MLP neurons of a small language model. Each row is named by its layer, matrix (up: input weights) and neuron, and shows model dimensions 0-191. Each number is 500 + 50 x the weight over its row's rms, rounded and kept within 0 to 999. Numbers have three digits each.
A block is one neuron, or neurons of one layer that tend to fire together. Before each block is what it responds to, as a language model described it from the Wikipedia text at the highest values.

Responds to: Section-heading equals signs
L3.up929:526512451584448603561501520441448464391513495590519596520468493407435415499540600434600524498539485511537503479573538440471539533577588467549500505520473463447504500530403510502573515468497479446462448495500390551548494517503462382495535414500459473519551502456508528398434508466491441510548563484500451513487529599476549582500423478567514504471510471531487533519545561554464446537462530535409529497474458486526432444507623495521521479434549539504500474596505521534519571414495446518496445530480386494469528536577393610607454489496545515441462459426530486496641478521554496497

Responds to: Predictable name completions
L3.up2219:542442539572487520582469502478523521471548531527428558601565542479450553514528422504517566568497520503544596473481584467407520434526529528457547522509477486456514542539515447463462504506558451488469452528465491423501486492480524503434520487533511439587517483497467536395543500578561376422520538531596454475569510492454522411571383461510532485474429518427501587467465488509512550473546455475527494461544585474546464526508425526452540472502460555548515509592536460496587494472461395528504505487484547512516539451561526451559488482534517486334522571504439515456433543389427476498

Responds to: Section-heading closing equals
L7.up18:497564504486469520562558503501565423520537481599573545487495451477542451483537506473529574500558509460423488459582467462532473415529508497412437506546457635452444417404547487557448434550530478466443517554530417456482414542432487404467492405512483486502415479441493593484569517550481415550521475467433529479512514477484483480545565538374519527567565523533575510540538536475477444507377486588439507500459511494549495513515541474499517402467513585493540512519499532475489547541442529480482509519442493491547487564509455518577549441545432466405431477530553459515481529445476367516
L7.up321:505516541516523559570586502430470406482442505534436558442502537426519409499435583473532575450470492439497504546572475487572513496571531562469421556575470556459494438445570504528496488580494521396435593499567536534465468494599413481463501473536531504517486504418536585484485486520471506418441473553462509577516471483442462483526487457512530488530505432438436540546507517512496498477438501510451515595545516590455510588516572514448567462500553480550529537525461537507587504460505492501482402510486395470604407559570453504567466552480520530441415473450588577464622612569489464488
L7.up367:485436466428468500529581456414417537508479491517484549542426538418479468474624578454473616571524525469552527552475499426485540433503571453490393492469520583460578480429459540515541520457464484490486503476491424483467411436436422451488432484482564505556480508486525503533461498440525497529499432517429508507525526588539429540513511468554504449566559485418452560481434478526501408566504486565446537569560430407488571399493533526465507574515532558578526528556509440596523544427473469508538425492529488576513558664490432513524560471569511531600412503389478408524551484515522513469
L7.up2246:511520539519520461457501544534472549516473437580507510527543305515464436570525480429473491464481479592533541480590474499477505448535538497433464444584522567511563610455509463414433512526589432522443549392516573383534510491483540498491506436518465502517461431476508522435517439482392480426466513496467423435532458497452440530498395475481479454454497548533509559450531479449498474522532536426471477493485518458466527460481414468557539447453469511514451526499536488449444549500478462607614471543423402522446553503478537547567425572526521463422399428538554560474551460539491432466

Responds to: Table row-end pipes
L7.up536:541552524483610527530514452533485443541521491657510604477455578554515438463508424507524442493502558532552508508534457512442512493479567564492495484545442455536452527495489448463550469538504465466432568490519475565464479510549520370399554512442497528523482505448368514541586504476495470399564539496423508499428464550440538562582488567472501509528487486453480517403527504482448457548496491530521580540640528402471448466463464472548571537412551474378560527511453477564424534523517485541623491408484377462460480489521420474420494541496510544536484460509532555495407520517451527523
L7.up808:588446531518524432383548560550458384495594532540406453479470581552517514504461512487593522466441487524482455448565527497471531515549453567464458598404476618570515548458504514473556517474490436499467498525359483501468549532478507454485551600414458467460455422434433535387484505537511480511545474496431452498393582464423618475521481546483587548538485444536485551632551477505532431529476498447513535504524534485491451497470523487514523395522501586513530458436420544510471518520410465604557543545472482434516464493597553471476544512530413499454562442504553409527517507445525525466
L7.up1005:441403470529555612535445503499522572513460528564482422474407556418611491588531500509464566494471580424440491552470513504517514496546535461546471491458485568464599471518499401527541442482553512564568442524473460534438542510497509474561527485543565443480487553447483540526554489495563433513460505501502502432462512534480479545449614438483502549640437435414500494516491456499533511477472590477543559521517534497496465499562407539461527491566517503471521494479523473561369605542539500434524504471495576440555597498476615487491523473577596558509511521488499452550495447415487450405
L7.up2139:545489579522477506514502511527439496532587552479612519544374524572426375515425497492508478589506495548524501413504546497463487489618491502440499533497638532510464520478594532517535577519513534531443494483486513471534529545521443376512390502499597528562539509476517553457523487563491426489536391541486468442511468459569513484600566497479475553552558470569543458495553472521528514500592480507442576540501502428565501443498532528417521506464491481480552495506384459505555501402610586532536448457471380412480492621632589537517507540484517558413423499488527463413510496497493493528

Responds to: Table separator dashes
L7.up566:505478510465496520511418483426466417417504539524510504460431507395575449455491456514515565483466445614460474529463535542458468515550398501422573568473581408461494512494563540489451476459522379510530468507485466508465605534444514431551440544516480561498416469481435473390502560524541532553543483438600478469561511517503404451448509453509555460445514461496466465531486481468555484493503515514502398381525454503473431564548508491566434499455533499458495541578595432469569384525468475481528420486543560546458529539473504539469564427479472558555447490501524535432557565560559516486
L7.up840:551550425528541431417539383473540449461410476529411523412443501422511603433505495520494476447482504504528524526513444464419529551558484470595559471490511556519540512449426504455505443468493435442490580495572521446531576557577556393514501524396433414514508459610605511524450461489487523473551432467508528653524498521494498500436485434524573580471498415456486503458503505508472518545541548604517447497506466514513490495560471474493481473495490531682571472513493553494549445583459521517534591534495537442426479482515499507471517500536611513514503465441493470570476475520490496502
L7.up978:536483487479468558441510523458393484451465594583502458432467573487496426464530599465538551478468599436482553555614432572557437446619446485489483514578511549407458437457473492557530471534463393401546573461485457434540560498566536500565539423452419500520568495474568545445456548437476507566491525475522424503423483554534520511605405490577471548588476487580513415509495580492443507452434506517536545579529495442425502483540415550536437569478473564559528591452551445530480534573357526462491511444600516561551455546457481519461442517523573529564513498460550480522381511503517493434
L7.up1189:460478418534469474535529391464464488448482565508496507394475496475514485511416508509423586497487490386499458462518534503479458404483536473540445486594511558466476426424490452468463433513485459429514584434494480449425401435394537497529453376534529551497581504475500482473392513477537514515511513543476519552500522484427370515495552493543593538615531452461465620550532534539482421562476603497424569546459484549439588506527557495513431518502452494518537593512484476557523520422495471554442465519549461542461542519535510569460520472512481536371617567444509531464566460558467537515

Responds to: Structural separators and "of"
L5.up778:475472460491517409555400466487556548390505482491443508536568528555431471519458509493512538511586595507465531460467481451531516467515443538476435503487512471532475480449488471446544567458494514477572486401545508501489514489420455439435478476506540547523716476490525474453465476472478399532579491602539490386456456557472477555584525535465479561490510443498481504546482406422498496473469429620446647527540463456495561584588434477464598516483452466494583513449483379515499533482516441449418489595466483515554477512595475519585504583425550460479439417453537429453448534464480560520
L5.up1338:463411472503568452482510551497437523442452491548415544471489404527509460464539528520565545519565533412474518486551540434415481430586527433353507492512528568567526582475434350517541593587509548434499458417466536536448442566444524572439392451630451506492586482467468474471463434598461464564470529546470475482465472556428536537572520454535501517500470514452470567504495507485477407555496492558519542488572482487490544470471485498577538415485511531485563411577492512489459426499413412515551439565463481457471528563486410608580449508516491571522495451453556535450507539542488547495
L5.up1492:502571454537472560524567449496450591490502488534433423482471487497493462511547463404559564607513596471544469651483577480396462501546487458418431527499557564533467478527415415478577517469570443507540510466608502496526498501473523485510448561528507445556490457546396431484440448524479456520510511496587476422525493563460441461525502409497452536419472430506492538547452510507542529460537513507497538459540448561496464417547453491518484505437515543534472520528502510468553463458458428407479470587511499475530527457501473532629459496561528462487426447474497509446463507431502530490
L5.up1523:463503560498424519483516553498487480533610558502469540514415412428488462477534529430420506546488481340503422504445509420473538572505471571435491533494441563460492544476383375464540499477527457546562522477379538550488441530519452413482492471580457516462487506499443430513464544548588409496547542544584400413477558449541513461496523530441449532457438499437514458506542518479544466488532507483435505456469460503554487507595487508569441507494440484587461491652481466538506452465466412539435514490517452396491514525469503543573452563537483584431565445542485561416478526518431497429

Responds to: Wiki heading closing marks
L5.up38:518469514569555492532552486561459433482600496510477577579509522495438570514386519472506527532469537497478505493554443522432503503511437480489537460505534582530517556526532481538567502556542450422501530481508594515416487533385432414456524463465504508485516510519441536530421451517556489513430503510491472508425596576468442584492485492543501525528530592532466540536471426528491456514433368481437435523403502435567596470557427446478554467488416500405501548543484449504543401548496471488505442426522452412565546440585517508511505509451432473522484531494468545416568533459480502575
L5.up245:490411508468478516518557491493422557510611442576553553548547455553438447420445483476547572516490559564488444521539485469492526535554518449558466411561516537533509522477479478507567461602514484521502474501628555573481541461433452437492447426490421564563538494503426544455534383451489479497517559580461508536460524431512466525461457458463536444495454552468403557504436448460557464485556465572539553457502438462493532501523445443482569457477422478443532465563526462524449600489460449495475459481416467499526542563475478522474498540594421486543435527497567577595544503456508478524
L5.up1147:494505483482587451444397484450506466520506394559520565475560478429554527500492468495533457495573483570468508415456465436551517480455486549512480479566425516554431514460476498439472421544426520506585394500514574430547519530558455506477487674470468401516463491493538553528493571473575534539433515402488449516531557511461551423551547506494470539345485485444543500545414489609478445574521543508515500522544566467506565418440517511462528472547529479534430477480528488514533495513494505556552486590499493461475518443522517521521527514587406501491489528489493523467450470535439487553
L5.up1231:478466516581526542526498509585413506461420541570499450439577594471516566434448592469508543558530456516503537520543445490520579428473534450529458468472479421555534494494545477495483529560503562472409450506550509454568495553479501409474420502529463599535466431475494516416495473479531460513514406485510456386567586546473501508500487489435471506544421483589549478487528403536507497519537517438489544469514453463498576491555443365532572496453511550515409573548410449602521513557427441479523486407559509532524445481472511459500523447528467480504456529428446563459551596511498486433

Responds to: Numbers in data tables
L5.up184:403370460490446558527399499533505427484435573520479413511422499551496476512530482460567625548554482602422522519600510412573547566528525469502449500537515444541472498527389507446445424527448474521514441456428455441554452525528572492380529463445537544526529476450545562473448472438539517436514460483518405449488503516538411518372468472500463441512518516516514473589518532519475518536595492473536487409430527463566517475489537526523602456494395545566443458454548456552502493511538456497445472524483496445505535510517472527524461490555512514431536456538531595524567569481537475517
L5.up563:525465537554509495484503452451451477496462464529510505502590544489552430574450534498463473532499474461489473487498506538464464494454537414540457431556474557609514511482510506494438518448535532520536495347492557568520390527518534471464478400553516413489564476521491558535490503489560496452473434438511501444474585454509521545583408511468583529625520495525459553587474517598477479359451483533510475525518432476576451532457455544502505536381526547593524435426483473584494416462554522513538520409548546504567498431530485561449481474450472512484498537459460453478479599482519447501
L5.up980:472412544504455560463501542514482541528406494538457541432493460452431470533415554479520511498506536514548613539494609488557465522549445506477429477434564535560432526401449488425512455485556466484439546440543560530554391495584484508475562443541459470458481422495465487420505511531566455423513462541501455507444555382534493460414496540514546491498590514537481606545520507553451491611451489505500461471448479443503470485543554524554493356513502551466536451466502474683509570462544412456540476504462517465485530518542534479458402539443515546515479518667475527532524578537508462468
L5.up1240:530466535568526510529470457569399444509598416517568535570469465584531465479453487409445569494493432577462548440490469509470485440622462459426563483454554480557466506449490428532476521450542389556508471478498487548576570541569498497463417534591515374449615507478516507461499425519460361418553441481381557495474471496547532577543466541509529607524484479596537415494459475562501548583498418472502524502541515433580480445493593418521550460429454499468496490499496499490566457511497459486493496503471476476493610520614506421518607454463465478509407485428576506490499611384515398460

Responds to: Markdown table separator dashes
L3.up1955:553472445506537551520524504512461552500483481470496512507484577535457441569385530496561565507541481461471499550648494477457558424543497434590504455402543524579540482569400454477411472476539497528470533491485628521443466521479404475549485494461454526519600459553451505417617539518499407521556509544456477433583570434452490557484526589568580430451616462471558482492431540455476494433448509444476560513498568540528479507551505519365544381474376444605561554526535492496526458495458498410493553419474568513544362486479448529485499442504505521533440536441430548481546468535488461531

Responds to: Pre-head modifiers after articles
L7.up581:435468544474493472485536466427456446500566546487534437491427524448453483544548496442546536460479492483573509568480427448559469513487498570511429458363573557546571447573494391454508511427521400530532602506531548617433451553495481454524465486452425599531581494475459468526358479455553520507469463525584450561574444540394456483586511491533502558385445388522502580508532486545493483522461511520511539528581489525448547487487480419506589520500497600453527555484407479487479449451520453516550506497504533516465506466479407555485504547555501566497509437585526368437481586489595580424
L7.up1397:493484498512455495567533595486588488475455578564561452599512538579463504448473466526489534500501457583473543520445479385416514562434535570454469513420442576552487457412422526517441549529556522489559430462478556479500451456495567483571496470514452525537493583440468532500448521486544505454546382452608406532482514433473347467470404447514476431495515549539483521591469484536537530456493550579424456396437466403468415516537569541501452493450459599550548530488519508490505480445490416435491476575523534535406432484397493560516551494502528439403487530446474440450453524514523498468
L7.up1406:404466578513462451509511495484544512486532542479359587532502494504472489537579528538551502519501527531524495534551484487447550577522541525518509432503583525421479467490500371468482525502543456495578525444478527506470461487438544399542445411427527605580556516447493547476358434453509552407517467503585511473506481466454534391531448457520532429509464487534516492496572503528505524494605458599480547531431473438437544469464520475511518482454420520521541507519525532499480525508475514476447463550465594435504512533457399452433549433560466492524471558490505506485570622473542505481
L7.up2118:457502527474501521516524548387541463529503519454535421535544589491512451551463439542546478507467491479513582496500356449384464561555509538504474444432478565508524438496510450503533517451513478575505507478477615455469491473494438520557504459393487555590559499490469519497417500476464400455457452585458511496454505552501510526570482396567523436534520495454489512571539522535538480424478584451465480464465521466491531532434443512508527490516579575606478549650505425471473467494455407559497450537590451474500532543489450496554492468549496586408397452495505477533507535421425491595

Responds to: Digits inside data tables
L7.up200:434462516439541479518463483506414531501534452523553501579555592479517493594468586480492539475469507505596402492457450549449476549440547536603561496535469475469528470520562448467503453563468513563535464545528426539448466484508431485536517515484528467572544479477592478472545417565406465527492502496555398453483513403528529538519415474498561494559480557491548494487531468558493498499475422369519593515480538373459471534475525512481530542527569509477512538478553455537516575518598505505512506515479591531601475549542546480474540446378525472447514499505445548516510476455405491538
L7.up1054:380516491471596528541400507566483528547583460596465551519476526513497473444525408546473518455480541573618576598513493579577547519558519516395508529517477598485602455529509538473506451520491422488489582566567487496554480540539495465567365495546509475440518436389492482487453537566441392439469497466588505471540575482448522554543472461486499557604533536480515497490456521494484505462472434472440517428455460532446432501526500499535553454505498509565558532507472544539449519543573501476490540531360396513461511480388427474547492506435457471449491548524500520484533598439548541573
L7.up1150:516501486490471511493492489603505526516515563633507497461491532540481579563493451513548525473530497570467570456455476432490452452547534553469581524528614518447502537436561519503564521480443484459542553531434523443569598462556464459557522521550582491520506372427479435424468405515485479461535521517469340531438539486577416489529522539480543531474501464435544542619469488570549458559543456401503542524411545437379499493593515508518618473451487561467586477432540458606417535498513438453453472520472539561449451482465444529474503438505449440464452522551487540453486549488445490466
L7.up1874:453497460504525585422406509538397470492547501515566481441473533496454508518505588498527469457446459562556561476617526534472504505647519557452486550479500520413575541428517509481483504433489507532492535556578543524549474561462449418470422522465518515444484481456484494513516469462546434451490485510437456492474477523487578527481533485546550533452388454531429542517501442514469444510479372517512497504479516432418537368484544573526497414560488496425534464459498552583479515424500480551579469592444450518415483584567515526494497487471544567496463481587528440428465525397488503500

Responds to: Decimal digits in tables
L5.up911:542351564426546571482472524516417540541535549582509462495422477563520467514457535480548556540471535404532526497539504481452500552560405488518513443420449529577488549425450519496436567512521498434475464468479576540461425462565449492528552439539465505523469503523549565419486480524485540618538488541497419464486502476386494412540473509562571477446533528429424510476469422520544503502396475597504558489518506433495566461417566428518453420408579505535534408486470433471453457396471493545447443465438406484501526565545432581484493586468468480548512461468538559484449518506522456485
L5.up1569:468513514592513506425438504516494491550509379459511542452516576529471384540494517460508477457527470482563496500527438442502467537517446544487520393554511621465571512506531468471548432481490490463447509440584525452472473438574556454432545431520395481471420445516446447550476402560505511502585391570507506461456503498434407476485498477551531589525456476517477433522529400582588463460492505462457539468482475485456580537569542517567489510413534457529475452489415444492485499421464545474530527499484445424465558453521495586512430451553477545486408504524453556505531491420504537538
L5.up1695:617482512429582526592511460623505489549540511459408580534517517554589537512495484437464626565442502541448630467535537527549570491543480550453523461476521503470529483482381444429457480498548434568437504513508425520476456535570496433512412576472574496454604565455470444478456431533454472459525495476591514508502576531419513466569541517512474569538543479560510509505451490483499441594447457506484484504549489486555547509457510472498548350493460474499510423459473497593553472451570379527581457426573385549570476475460491546536525420505528530587537456474568499457456396452562523479
L5.up1937:472443494371520472526525489477565507453526587481465532348504456596468519452523443484487572457588411490526442453495571456595427497418437537458526494535534495548477500456481425399524593532458465498458575487508470415549533500566448509539494509473509596480486488497489406472488475450542542635546497472429416535541478541439460484449526536601482510597556534552507540498474454559468520498433568435489501462428444463448440455480483519479480417519463514587473501585524522513462480430574510464452468510438506556484416499435462546547463493628413489573395513454579476492455394415457450499

Responds to: Decimal digits in results tables
L7.up520:572496394424427516441395497478548526460473447563564503469542425499359565508508460424506450489518538557500520383486451597418535587471520505457532519533520463500479596440521531519488454534359436468556511477494443487390387468436353363471523469543438469544470446481582523604508485530431546489420536468466503501503563588360494560512452484511546526561523446472472450497541388542487482479482511463455559402538484465425532630534423508496486387533552506616519444392453440467545500514488490435422470509508482446514491469472516534537527514495516548488577495493538476551503562429530391505
L7.up1316:496377543524494524459367464557490589483522512508502542478509516578501539498546380504527512427469523598604432491513426500502516543461473503512465437495571510500462552439526431586569530541531419451483574593528525509583511337541589496549570429560504489520585456408495518472443480516548458501476416516458506474467563507494553564528470597522510565448562489562376507481502477565546518509511380485449535449508505511547477496490459554453474428539498478594547516599484527499517493508526495463490516401525461466435443485503448427438472527481525449604514432478583434588540516477390418437
L7.up1356:507482497505605478449485500548423596399413483487483523452470511554417503498487560446538493463601478404507519495565452556502499436478519564415513467475473497559499457457490485521441435409524430589548495521542466566441460549472441579517435465580439409522498518573455469485542437532512536533444503535546402434458525566566567536473525487501468476438589466516556530429596482525511524544476472545496416460527510449512552567444507486522453419474509517467523523491573569523459533529501500623473552481562492428588457579482531503589507485531449603498479508649461519509503538434445438565
L7.up1399:563526534464519473584551499454415550416486508524526570474471542494404547627455555450553497443509515431522538403503530541605516492520518535432534432515555506541511470531460447429570520484508478468429441429470628443480477419446526499457538436584531475555481427443496448520502560442515562469576555612419492489478527581490501653461512489374522574429511542544516541580512471485458391480398514429447524577557434508485488527589439557509464460560453459474555482519406491625452520435538541513469503553541518494515451559549506466472517517594473466472539498434481595514534531463473437498

Responds to: US place names
L5.up163:392529553561519622514537558539557503491472521537444519518474534444380451507582566470494534534587478484479453455481581361477490460512557551496482457512500508468614515465500472440526532442510443489493541495537418502493463484550480463480402470455581455565450504383469587581398499542476441522527446479525520491467391515501580511475432500450443517544503477540520515539538422552443521563416486573425534451485493525506495482557573405482530445506488498490423559472479464465437497511465459500470503511452461495552480499487526561544510439494454536386535529535635513498573506565460560391
L5.up948:476461431421600472569498461537508422498528523441524494565486509513503513402524379460484489537479537480536554491537404512518590582539560509510453507494521555594437554431435552491438508443452450538593525527426528504604443452470456467475526591537458484491565512547461451464541411583565481481528415486526453467535531513525497499527555441491497541557537447490500425536518517522490525458558530500513540381432581550536504467527460533539455474462506559556443543599373502459566471461494443488547454470513529533518521524427509424531566542563535528520519485521620404379574548365500458434
L5.up1460:460414572459518406516483494579573497503457478506508491450441499414398509484542487477542543481535498454543517473550506450536462432454573567533542436452453584542554409445388503555546553375562473538466582499492486415485459515463470476513446506431498544527445589414585494548342443493513445502512466504523515519534505567509449476559455548489512456469470454501672548455553438510534512474427491487429476486568500504436535535581521459467601502580586504546507531514551455552604523425472557595506462516479420425559585525538515574548519440536495479376558504592508501483541500626572482547
L5.up2199:488516567463475407477473448484489498476496539521484508488487465494419473475561509516487535544518465485475527524461454533438539513457527445549530476516526537523491504426444418490534544451548391438533544541544535514553571435456532474545512580521438519576464473513525428466439584508567466528458498485481516457611556528369532494471513448408454504566466516500439599451496431473514546502474495433496568491467487522472539472492478462540476521497481552473493609542539528470531453542536450459659467500453460473454533564427516478501568506510580482358434477461579475499587495470548512467

Responds to: Coordinating connectives after long phrases
L7.up58:496452612453472427568390479470470535538447540467451551587454499409384443555497479498552467501552556419495464480501518561501476494571500465492524482579557460536549517538475515536496529447486492429514625486472462475416482564506472501418492471435504486547553431545455491428517520470533461435546467501532490561482498497638567366616499433514526403477514498423544503582408488593462379617453578493536557463565461459531436495503553536637531392519606492541449439411499480436417496481458426472631480501489451494466568527541563566503462530487492489461518478468573489440477537605425557484
L7.up560:476455526471491466471345537471477490480514492486547460533526559519510451495520507540531423513436487507451531511506503543538531491508468583475407453496438530484524494492476511455490430477503535397615490452526495606536456479566395507584472413536557543561469475525465464467532496473524480485494330499520526406505514517634553529564533507439512490555535524438473477502416496595483488458483511498545470451510486548531488485446491424542487562433457589567492478543519486582512481419485495466621481479505437478582477509397510436532478543539518497508491448515553434452584484609530445510
L7.up2209:555521513469523511451393471512468458451455499462512539427507462521527497543439548591444541557504580428468523522520514497572495485472435502496507561540465472531491549470521503544478488416497488533532561462523431474472416553523351550543553553489428503551512421518531457460481486469507486502587475461498514390541443585532452458529535429517491475586479465485501482535476423561549546539519506452506452482619366552503588521486504532408447464417425466467470482381488424557512545435490458569544528507538395436563526466407445456522493546485487433447433444481493351390567486513510494521
L7.up2230:480382525499490527459401536547588523480467517499582495534501464449554573574451450533557592463484523545504491532526423485521472562583457492537377441621486489529497515446499485515524525465506546504515530407411451457453430468445434546529427473469470510427527503477477442487597507444511515444571461618422494468481483606518488435489521433443474465502404477515491468599501459547556468445525561452500524408494535489517535469477489581500500513426528443457424522439481430453480588527474422491528495483420394503467573495491415449488446458500514539484457482505540491397572490480506494551

Responds to: Table digits, name endings
L3.up1898:510523433515603479515500531395497453530598479468498506489545607567554491480533458556566587523399504535493443446539491409557573526443441529536511563525548512406408431508529444503492433551496462604500552552528500492589476478482518473542574525500474580435543438520430431362423481588461531517525540425463361448534544504537517542455476486523559504569498495544475510538445477492556477458453453452558490411485450513489527480487546474483517459453411465388569452391483520498522420507558412523541540492370434503377531454451500548531452542418400590478502512434422475568457501578612501504

Responds to: Mid-sentence coordinating "and"
L5.up101:511575473495496530561451494509502514475497571473571610466515560602497436459514450411588505467579466504455505440498476591418623509551478561511501454511555528489507491478382497483442539458432502500426607510538525546581395531571522518541465517500431527503469516497503479530460528488457417522587530508491470522465468491502494443519587458530488482480487406528546557493433516484499497465495441500429570487593466448425508462495498441609435534498487498509553638533444480555441492407449508536508490472510488472536659482496483541458536495558458510556489483421504499494524531523558466455
L5.up429:458467488516507514539489548520512479492540486573448584400529504479463519482543525364448487493500485417455525540556499444559522408421540462488509539523460551558455463387418553510466582435463379517474513454509608463504458510584491364558520514459393587581533503448471482479492433488513411529513434554476497458495498514441441566536502608444555598405447540556488534552501408558465476550508511500576497491443546495543494457511416431480438421510421557572488552482462418545490474462498493484451525474429585482409514458487454543396558495513578499571490487557495494440513528524492513562
L5.up1709:505460437525460505565487468509491527479545601503504521448514495508474592527456497525450538410516525543528530525474499433497561532487584453438401527617538610493461494446520515439526476504459512499496490505450594501501393519532402468617518421487518440546504490439451518459427528566377391481538430501554436453472522580442418559567497622497463496524512499471480498511570570578528519534504509447550464482539536604506594446517573560453472549518535588539573526485503533510515497408520433578473418453514418422566583541439480499525515453497401541474493423495550497492478483505465531444
L5.up1928:510449484519482595406578539430512595489552563526437588554515469440497535471525520415612484427495495435530485524580462440534433489552547496542434532585523599550537474454472512477486565501505455542490538404426534453447454412467589486471471504520502542544482503496537456494487515490414515563519477488543407499548446545450384392528553501461494486522502436545521556554471441504547489472457493455455505451509422509446544514471548509495416436436502443585501581455512424606471604402534497571496464510461485404447548554569515513505583491604517432494426417504518494524520483503528493620

Responds to: Table column separators
L3.up1087:501430418471510639490491566488477463474527635610466512470429558448476475498524595475563479524569570391475568528593536515463569564571535539512432488539511570557535489526518536487530551528449542373432486414504540502573554570582486441490477521511531481472509484474473493509473500508496470507480491476451568524585518532429529542589365415544469466481459408499415526477451470529510512517469501609379628490518560478571535478480466519540424478498524464586596456524442475547465516481525441423534552610464321575531550505553444542544429492444517639490464513394556531471490566481449547457

Responds to: Markdown table separator dashes
L5.up250:532420496593488422489576478585534488497480531522555483466488502546433592553502492541446551426503491489512539479493505467557527457449525489556597383485483405469526451484441525481508486483418581496506497453586559555491513469473423475519480480533608552477473437480486541517543528475583428451535518513582422453553444515509494506521413500472452412561434455481559577547466485493459430519552467528484556441473465470488501537496478482388461554423464570504562503526471483492494458420612519418497500506492445588601426451489517529525493485518557444444449474485428496499461517500474528394
L5.up655:538547548533454494362491485528530512533325453563549526528475489514400406441487500430565523541504404568424484556448518570546475428518457459496571525627488504540538507502559469557562472486429492468411478515445518525633468557518531500481524479403503450524544543531462446450378514513505491373583474490534439403508474541505461451482548521465504551505527524527487572594437432551471510475559586527392570518586430496500441526532517474510564417545455423491516536551481499525564422529501498420488430551570589480406528462626482539494457466422490456424474443502542431491637480482585528482
L5.up1465:466402478522550500451545529456498475439424585473457516477493558428492500505475495439618451436500526464473527546498482478543549458441408498509584512509508499555553573523549485487486443466552410430432480445571520444543548487548505434542487475471530525459517481543438499473538489491571498435499494572536443543504533455456496573492520487608603527523536477531426500552498428621464539455400503418570568428429410484603446536545529547606454397490507497479493535404550542500551430525509544487515525510536534435550471442467530431434514483581586545520504527563485581450587499473564506452
L5.up1499:491498503504475372424493524492472423463546488478435549530547589500479497467513451555537453459578560478453457525597515464572543554458459491568578511500524532611461526529479452484605474553580461438562510549537519494553555598555460565539479440599494519463578437491480529578548504524534510478550416504404423508467550423412433573498524526486521467501454513527555440538446534529492534468532439546488407462476509451525539493552584559483489543532455546397544364540472500446542435464505541532476559424480463527454543422476573532469441482581466503525498558427473447486489574362489492530

Responds to: Connectives completing comparisons
L3.up233:410464526482441509515472550519538447492469506547556523514426443591474457528506521457485477553470548561503500480512550420508516516477434371497487493533613510618445535453527435485453550459425499399504489464480525584487410467487404465461483437469569491591570442536525500548533467433549433469449386561468528523406550545467528554491513413582511541564525557500417506623351463692469496546497532521518524408523444431522488485463461560461547473442489453506488451482502488497480429467398516494501416501594381475519539473536536476558428605578591464553475458492525512425553579597486519580